config.toml
n_layer = 11
d_model = 448
n_head = 7
n_kv_head = 7
head_dim = 64
d_mlp = 1216
vocab_size = 16384
activation = "swiglu"
norm = "rmsnorm"
norm_place = "pre"
norm_eps = 1e-06
positions = "rope"
rope_base = 500000.0
rope_fraction = 1.0
qk_norm = false
attn_scale = 0.125
bias = "none"
tie_embeddings = false
parallel_block = false
init = "uniform"
init_std_qkv = 0.0252
init_std_o = 0.00537
init_std_up = 0.0252
init_std_down = 0.00537
optimizer = "adamw"
lr = 0.000668
lr_mult_qkv = 0.4
lr_mult_up = 1.41
beta1 = 0.95
beta2 = 0.95
lr_head = 0.0052
grad_clip = 1.0
warmup_steps = 257
schedule = "wsd"
decay_fraction = 0.608
decay_shape = "linear"
final_lr_fraction = 0.1
batch_tokens = 32768
seq_len = 1024
doc_mask = true
train_tokens = 321800000
steps = 9821
dataset = "wikipedia_en"
MLP neurons of a small language model. Each row is named by its layer, matrix (down: output weights) and neuron, and shows model dimensions 314-441. Each number is 128 + 24 x the weight over its row's rms, rounded and kept within 0 to 255. Numbers have three digits each. A neuron's up and down rows have the sign that makes its largest values positive.
A block is one neuron, or neurons of one layer that tend to fire together. After each block is what it responds to, as a language model described it from the Wikipedia text at the highest values.

L7.down34:170090134143112118110151134129124121145168155112157101108093110154148098162105117154179120126145128144069110147141137126124104136090125108132136160135152146124110137078076113137138139124126107162133163106121144097108094144160096132109118139085159152110144180121078103133151118148097159122095107121139138163143124133114146156082141116124092131108159166148125109094152131141118120126139
L7.down174:139114091139102132117131134069159120148137095134113146124156133121133106092124133150117123183123158114105174126076117093141143141115126118098146113146131173146134135133122165166146099133109120139146174141070156125141098128111187117116108155135113153151095162131132120088153111164157151140103142136115088156140121154104120105125148107136129120129121144161066139085141123091146135132164
L7.down239:141130118165126099149126108086142136090153128092110113136121158137122104096171192146121131095115102139155131086133131136146126125121171148147131118113137159136140098152105156161113167096111115087117170119097128110166098110123154116100128169119128112159144090131088143125128176118118106150154115137127084108140123126147136128137141095122126155146127091178120118139148142141105124157102
L7.down269:137119101103119099095121152157131124146153117094101136115145107096171117127097142165130121130143119168140148110104120135121175110100107128088122072148113090100069073102108155136152165094138159079127115121145118104098138116146099144129114147123125112094106058139127145111116148132122099117150149115136082112117128109122147128153163129112135189117131104145104137121130122095161130125103
L7.down440:131153158142144118121114149113109091126138128114123154139110187086163097132132154119104145136138139140133109101111129105111139110124106100110101102138115100091119160110168132127116123111112111117107049111143140122133136118119167130164115131105135134128139138133075130148114113124148138166188160097142099070084132105130142123152148144100119150146133104129140081126118094095130142107116
L7.down688:164115110138139107150119124102106148123145084123118143157109101105137137144124169127091073098115147123119110155112081133136139158125133177132095130126100131094117090108156104115157125107158138105106155123154136108161099119119124138131116147140126134156106119175159117123158156128165158189153119113130134126152123136096127194137125128123192177121154118128131137148098128136125171107148
L7.down910:123156159107125134135152131145128098104100118114132141146116139147140126125180106163119146149117136118124142082130092123109123133121133137098088148127109078116097119149127160138142135092100109143144017148141110099123099135123161114122124108122102116100121159185086147148090124166119131136162100141148170110148136127108155163122113143104088157057116088155108122149109126153150107126129
L7.down1097:145183140099087149110101152112126139124153159109142130131119107148119140104135132093134105127150147154133141138110127134141137112116162136097112133138101111152119106111140072146133101060126161124090105123109131150111137154097114130132120129151139157144161126090099117167119134136146125178111149167092123133129125076115125115150096091144146110097196135141130116093148100108098150112111
Description: Ordinal and superlative words. Ordinals, superlatives and only or one right after "the", ranking something, as in the first Belizean, the third rookie, the most valuable player.

L3.down0:110153142129133120122124133121078107151132116137128156115086109140132141149161136153180171140130157157149132117117111148158147119129125137157056182113123157142111093154120109099082152119139134124082067132104111093157095105134122138126097159133147146141114168160118105170078105138137122130132160129118097100122120168104128095150150117114118154154132129147161161079175134122125075140138
Description: Hyphenated compound fragments. Tokens joining a hyphen to the first letters of a compound's second part, as in double-decker, pre-set, user-defined, plus other mid-word pieces such as Nep and Bol.

L5.down20:129134156125123110143150130124139133114162163146132149126122135123161147130134108110144161106123090123114112118158129100167134144152118117110128113134134155112090126117102150161142122148113143092121121137087160157141083150120117127157138124125173099177114147095152074112120156100104147114116089171158162081140160184145159162130111148121171160123113135094162083138119103148138131120147
L5.down187:162118151139142077077131156108150139147166152122091105155147130121130118110126134103137123097091138079111156116140076141154141114133123061131123127096131121133136153155119147114109116081110124102129176149112165113112125113117132112142162116154131116121128138134123137115105118145129120120145091169102126144118176114138151128158101145137141115163123124147112137146098106157108137097130
L5.down389:114156111111133153121154129105139116139134127116145092118127147101118105155103116106158162137086103106134108136086129108146112142104119115143145139081092085147163100072155140118125097137095091175106100149118125129150136126130118105125119162097147150140094150154127117104124121113103119151151121112152164107134124125116124184101158155131131122144102128123120085142148115134163087148113
L5.down589:090145070147149120136150104147184118106147116144201077116161118104130090123091101103137124140103114116168089138117159079166109119105129139149100117141103162108108100131115122145128085096107093169133211114107165092173068132131131065130131171160168108162109145122141140140102135126157105084110126127096095107152137110095152141139118136121150093097131136154104117089106080123108118124151
L5.down946:144124165141101154144156107139140144143150151115107148116126146143102135111141150107134129114091167100113130152078116148123139127129114118131157151104091161138125135173114113103100139167086140127089172153126111140188150144074155141152143128156142149109148111108184168147123091138174105155139108099157128102147152124145087141114107159127158087134096150084074170154117096143138134132113
L5.down1075:096082113191141130142138111091101162117145128143104127103174129141143129098115107113194133151152128149090089096153170123120095114156130103107137139120087111158120132151149144104129109132068136187136218106166128134158124142106127137114144142082148158130166084115091139105134151107129155124116091122114103076169140088101118151123138140114137135122095131135097047165119138110105122134133
L5.down1153:147169120139117128134154159104144138143153122154168136158116133113148137094131096113142154144128133126115129136102108110122127145086156137114152150099085108118128154148150099124083143081130119139115167120155120117157114076129163139135103153138146117147177163162118153127174121117134130130151118124112099120145103127104080151074119099123140119149100131121146146151100130127151084162120
L5.down1181:114115097115124122114107133136183160117123108169171102156132117175101135142117128166130136093162131139131161111170132164152107158193144156179135109122162093160122098142159110110170098121127069170123165124137158152176172131126150144119092112160147109092131123121163171175170130088125127140122127117148127120142157142157127132119085159132158109105140101136132148158128160117080123144123
Description: Place and destination lead-ins. Words that come right before a place or goal: to after sent or went, in, and compass words before regions (North America, South India).

L5.down405:146152131123076176157135125154107146111113132157132050143189155126151157134158160146118115126158087135122088128097116122133172136146128123104144118145134147093133130095106121163149113114138164135155099124115163114138132114119147119140174126098153146161133088139137161180110091098196125121140089111135121102126162153118176133123139116108124138107160139134170140131141106136099146140151
L5.down473:135126125137110113130110119132102104154131145120157133154162180120116133148084094078070125138182141100158100146087129147123100132115145152097128156132121123138165130113148135105097141115156153143138142135107118146158153142113101136129129106113148123107180132110132132142142157118162130141138170077108147073085112113145150104092132120148106117137144138124095119128138106106109136106169
L5.down494:147129123101172157138107157148110118115106116134114138151091142167168106100155171111141121133112186116133158139151113101137127115102122124107168125113117105052129156100113130132088135120133110087159136111163147087124134144107131132120134160150155171134133107123102120124127140139170122159120114162118153110141159132051128143167114182148152088123172143159107129108127155110120162115120
L5.down691:124131119097122150134115166131114126141119126102123136128130137124095149125111138181145151096134106125117157136134141133135130139138121122099137115108110116142099129118098115112087121138154124133170120103178115095093106132127126139096115149144167141166140088111114094142136147089071129254158130142110132174108165169150123146154064127154136137144108178132157146101135101145150120133098
L5.down701:140176106144170151164081139153136137137156142112156134174095145120103136138096089145138138131126156114132139124161127125129119183100111133114074188106137139063107142152112142122137129066128128117086197128083119148096129057131125098082135109150113129120122099140121115144162091154132107128157136121126136130088131153121126146115157136104126100156139143106138120110138107142148141135126
L5.down849:155115137089137101097118141138144114164129178174093114106138145157164109108120128181150124118162098121136116150171159113102155106139112115100149141138141112124108180125155109133105106123082121144140121119132149125128134175113137145140129112131153080106127127108137157123129078124113137108099102133117147130106102087086128074131142142149167140115138133154108123084108125133154161096155
L5.down937:115133134133122127148117169098116094133131123125116117170156152121138163113112145113172151156125107116127129142141174129105122111125171086101137178103117107155140119143147141129152086122106071127122076128125152146164131111130127147164163125110130096106133107107141106118123112161109129149115140091087164144103142098131147125147191132158115127110114136134112109089114122151122169107109
L5.down1130:071143124101158137153108110129134113132173124112108130132118129124127146161094117121095157114095101115115117122129145134124132066075117122137126090058074123125144168108119152123147125134132105098126081141163132123111125098075088102154108128120143120115115124156107141131111117111128133133131140109100122131119123149173161154109098131160123115097106174115079134101120146137156146118118
Description: Preposition "at" for locations. Mostly the word at linking to a place, venue, event or outlet, as in "at the US box office", "writing at PopMatters", "at trial"; weaker on for, on and table cells.

L5.down135:125155161111119120095139142146117135157096115135147144131140172103104131160130113174125102126139162148093142101140136087141126144149152139167151131096122122154131132111123096127095109122155142128129107083162148127118150158190109133179123137152126121129145100135152131147113104111105124155140147124112102160124125178093144112125092104169110120108105151162131145123184093151136160172080
L5.down227:122145179126156175102114142086135107179101123146116135101163144116124128171145123141087107145122142121147086121148140136128129143155159118106122128119105153125148104175169118144126148153134155137139175097129153137145117107149166130107133151123044140117139097167101125133099124147092109164109149148142149099153086095127144122143143143120115139159115103125163120181124119107123106109174
L5.down549:117157142121107103139123082123122122135125127151128142157114113120123178170142083131116115122098062137111056122143125146126127117149105139121118130131163153153121125141124131105145157130124142147141144129116152143113168095152117146104150175169097174112087149150136163140140092159176088155131104093093078133120152143132126099153123137091094137127099133171149126156128103147146117144139
L5.down617:103149160098129165122134127152113137137160146117149117134133117155135155140146137107137122104073162171141161130155082124102156120122151160188107151098129094106101139144099136104092138144149136125120142088133138092138112104124140112152127097146148152153118114151156192135116150127106127142148135114107119159128110162140112123154141117129124106102103155105117112134158128127111077141142
L5.down638:141142125166101112101122150144108155159077108161142120104124151160102149133123095091141140116141120102111121098116113130121119146099153208140162163142104109109118120148132081167135121115156147122167153091131171102123143123127109159158144132113141084121159157113090099067173115129118082126113145127105151128115172127144155102099154119130106119152111138099183102139140137132100146130124
L5.down728:101114144165142139169126134165075134151115129085126100103140137118116122124120130118113093138137099149174119091145151160122134099145146189153147127175140098089103160112124160150128110080126096107120112186158125152129103107114076155147126118101139121079129097192139059137163113118177111155125126123137114176138135128120107164096112127148139134120088115139167124141159107133087121148129
L5.down776:155098114127147091125081120100127102146125142120132104128147145145137139110141102125165124157100142107108137145181118112122163147162140140147109159129142108139138116149104122117149179110095153086141148118065104110119114144154140145135145118158153132112113112123167122101116160125082134129101121156143152114120143107114111097150128109086093134201116134136113095110140134129100114181073
L5.down856:127102125158137147124159124146125145109096096149114116153118175160141125163134132124069124089129138135128114120131099136164126130162115144165134124078132133121134161109174151170086128137100146105133169088122121151089184126105150089149149170161158138115107138155146090127154136141128087155064110128148119119132162078100099157131105158142149126132111072169160087125116152118161146117099
Description: Clause-linking "with". Mainly "with" after a comma opening an absolute clause, as in "positive reviews, with many praising"; also passive participles (made, built) and closing quotes.

L5.down14:145117119077134134216145123149100128138082119133133129127106094153101162101146085186157146130110157132115124154110124089183181129116146123118109141090132144139143134150130150143133139116121138137172165146135088173155114106119153095116119109133131115153121146152131165104145116122111119166124128072159113139117109138121116126117172109166164121121162130149101123125131166139095158115123
L5.down75:110105103115143093164117138149141148146101099165115108145096113101146145189118107106083106121146082170148131141098098151129135139134132094137098130112133122134147112113135123122114101090129135134150118128124131117133126114138178149108132078125113089162124130125114120149201123146102145136155140125152132182134135131102161175118144140116098155145162097135085152120098156142169114151153
L5.down203:092103093138138091089109134142140126137109115121110121106109104115133134167105121154112142108096103141136126136150151153170132136108080109202125101146092151111122133124120113104166096114130118135104134092129131084152102119085157103096139137116116166154144112122136139113114110117089142073119112095107117102111172109110173118106143098115168118125181096142107144127169118135130116107144
L5.down302:130104194113127135149149110103141134129091138141120147103150127070147126163130180139129092123154128137152129110154116131150157130111136123104082130122160140108138165103119132135160132122075148135110180144108161107177129094117142137111113159149115130098141127165104183183152070146164128159142129177150137133135123115088103114153156129121147061151150130145098137123113101116110166102102
L5.down358:132139123117114082117144093156101069118122108126164115152115122175120143136138133125091178136104151113167172112105088106127124122129137147116091103120124115092084114155072119151103147136163146095132067129140148102146125118107104117117150141149104138109139130132122107110098123141152140059127126083080052164094130089119113133137136166128152116083143133178120109115110124104119117151127
L5.down751:108095119113099102083159078150134112159160126148096154094132122125137112115163156137143178130109112165133127133137130128100128124106136105156108146141153136165063134181107135089161146134155137149135145146154155097140059114146134164109145118148148103100181160123156157165122148137127146140125139123136118158083124103151135079128125130148132141093148119116104094132106129155154141110129
L5.down888:148112160138163107102154134131121125118151078113135090146137143121128131114161101131131101131105148136118140123138112084129112131145062177102140130125158135104158114116128144114140119104141138141160205145118126142164107132174115130095157163120155124110137102100111114126145153104132161132134094154136117137109144105113179111136090120106147107193123109109136164159087124111124121096148
L5.down1027:137132111111132128115127149131117114163156132107162143148128129138107140165111106136143164132122097151125085130104127146144096142095146116154094141167133153105095151089113124129142135135140164082106113139143132156138132121123099141129106152078117116166150137164145142126084123097152157079098126135127108105097138158133179157100152189138119108115132124150146172098128159133102132127128
Description: Hyphenated compound continuations. Hyphen-plus-first-letter tokens starting the second part of a compound, mostly "-f" (drug-free, twenty-fifth, quarter-finals); also joining "and" or "&".

L7.down192:147110143158129117158130111115127133146112136188121120162130150126121118065164131137139084135119150115133100133170077154110149098140151150146111128124130105114101121131136141201107104121156131175084135100144114104123106107147088171125156133129117100133141162168146105116155148089119131131110150122135131120135116149124085127147155121119110166150099134138147138161129155145116117113154
L7.down273:162146121152154078117134122148152109104043138156151117117145115148129136110088138122120107130161139107122086147128161117165118129108154130101142136103110130110104135129144139132161150133119142120131178167105165138116128103167137113168095124149147155141120154139101111142124110137122132121158099106082141104096106157119116126120108156128097129137090148159134116076147134119163176136151
L7.down436:154114096131154135122127146138094145160121152117134126128075148119118154140109134160145122151116170165179106131121162138186140121114117159166132114092106127114143128141123146118143110120131155111139180148101130123102099130108140139115126163113106155134173133173132176155121134149133097117112097106115073146116139146111115112094157125162100163124147107125109166149089153121126146141117
L7.down587:175139158150146137173115119125082148107143099168114096127147114095138145021093130135104131082146157134107128104101080087125122129145107121122139124095134146155125129134128121116119143140144127166089094127139130112141178120122146151145132124150135163151118080124134140153132160132150147152155160115113085094093137129114154132101197140136116100122154139138119125061141124110108164108129
L7.down697:128186119141158120147100134061129139136124113134114138088143157152125169084111105134098118111131117089153142136136125117113128125151142154093129134106164095128152093134133156122106131144154147151128229157109124134137098121114128133075119097110133162159120115147081162126142083122091131116137102117095144133084092106131145133151149128125134102126087127090108118139118139113097104120154
L7.down712:137112118140097116173108142130184150154113134146102131170190104104115162137123126082106136128121159136133140142108127129103126122138097159129102109113135109117159075103112101116138117145153099143136158108130174146125127049124140156140146090143098143119132158088110104109164110110107148128111124153105138128137148175146158164093148166143070081181136080131144198084166174112124127126157
L7.down719:135091127175144152142053092063142181131126149112155136101114079177159122114071122134144122136101131141152129155115131165096185132097122088169143122100117108124147127083106119124142119095143091163116211118119127127107102137097133131146144126122101161150130154120130150185142141106129134160118184108118090135104121137137159107106159168106130127115166124103106092126137102097181115097098
L7.down811:144157105146131113155121105146139096133118089176114112116136113085086097140153153134143082149079152132114108133125110155108125122111155123108112110160115137175128109141135138150140144166128118120145148157152140148146116111155131131111122104126120131161105176143213101162154104105124109122157125113110124123143108094126135114121157141135107114141106088137128134087131129117112088123127
Description: Attributive "with" continuation. The connective "with" (sometimes "and") after a comma or noun, adding descriptive detail, especially building and equipment descriptions: "brick, with blue diapering", "roof with".

L7.down231:158162148115146153198154098158170135167161119143094129115104131157118129124161134160089091129089136121150131100126154113143137165115156136113154091111107109120104148113122118144104095127146144108130117095119172088091104115072130113153132106126153127142144112104147087137177116108110136153114082150134117119090176126139117164135168127142169153181145161138137103134137125113139128108114
L7.down451:115133109112108108163154124108174137138108108150101135155120125186073156119137147146133104083115153140139102122156117157108097091137113137124142121104125155147128133117131138118156124138138147151137185130082081135126141167153122144096127140119146192126126129132121080131128168139152104155116149148100169106169131118121088114156115148088096116104108128125094130120145131100096118136118
L7.down562:118158089138124184103136104129141112193171129142091151116104131116115147179135117154166176141158112146162132129135148121125129138127135084156135154142131150156143121135190162130131136119071151183072121104120144119166197117144112157081105109103138083116132140100150104151143117148099136123140102150131149113126108128158081118119174151143110161159165112084114069120125121135111150128141
L7.down565:158139103154118113123119133122128165116115120104136134143146105106144107149143105131138101104133141114137159124137103121106118097117163122104123131142089136167179117156162121085117155172078166138153178127135139123175135122129169139150146163112135124168085141117139115100078119137107137157105137135103118131097131109105138115089125146151135097120141163088100101097127140112108096131133
L7.down804:145111129117129139131157120174145108143094108166156142170098106166109145078115128137104164125127091144103130089110149135098126140106131136157144149139132154134109120137101130136110139109117119149097244111117104118110148062098136145117128170134168104159141080188142153138147122128110147155155136130132154169138090135123131116136105174155151143140104119132117124161130143133110122166113
L7.down821:135113097092114147110111090142164060157063139151114106144103144118135147126122158164122149140113147103093164137097131103088125148093123147125142135089119119095146114082102134099138068139127098162125144103141157102137113078161116117138147134109133155156130139132085148133154132144115108144103115125115157109105129119126158187125148152180115129114142145139108120140103137135097090136130
L7.down1092:158122107147143115059111075125100120085119132084098153153130151118110143112133110152094169123111099114127158133093171119131119166144128127133167116115105112105126116118136126110112112105133176120104160117098163155131159127136111149174089113145095149140133144097119151106133132146108125142133106169094113118104137174153183105162150154150142110114152126116136077171147092083109159143100
L7.down1191:107116094169102128069129138123128096150145143121121128177108161142140139080131103145147122126188132133152173118107117102124120083146135104160129128115154138136117107120138137117130131127091129124141175174140082095110162116085131094095111116150161129110157110159133141147096121164113146153107104136126128129140141105091112104082118126185074107164121140116156126121107143169116138114083
Description: Place-name starts and locative words. First word of compound place names (South Africa, North Dakota, South Korea), plus place/time prepositions like at, in, of.

L3.down692:127107206119147126153168114100129145110131096107098097108105092162141098111151082109155142125135141084113161118141092102100143103128145153150133131108111131150130134145123158132136132165116117129129210156103116163145161136100143119136131108143150125143168132123149119138109097144121154142116128113132150157115151082096124123150118177119156074147137104145095127135103093121162169106096
Description: Before-place-name slot. Tokens right before an expected place name: prepositions like in, from, to, of and between after died, born or moved, and Stadium; preceding a city in schedule tables.

L3.down17:153144128139151160128159084117138154117098171114120163085121111145074103131115186139121139111153185140094088090112140119128140108127124149104152162104129120111114159174126150139117104157188136086119091120166106086136126152111121095196165115152106145110167103109127132149135196162114107118103129146117135087094115112110137122152123153147173120145157104112151133161148148121143135106108
Description: Partitive "of" after quantifiers. Fires on "of" after quantity words, strongest in "one of the…" praise (one of the best, one of the earliest), also each/some/most/many of.

L3.down783:138144115091142147145087141134119106125117122128113139151113153143135117137143126077120163139123133130129096109171137115115137162080136136138136123093128073144129161165122148129108135131119159139155238150165138114123121072103158089140131173135139151144152133142135111151119115123186151122121106127117123112143189116120118125174142110147180108097179110117092090111139122077127118091088
Description: Institution-introducing prepositions. Prepositions right before a named organization, school, venue or creator in biographies, e.g. degree from, professor at, produced by, "Alma mater:".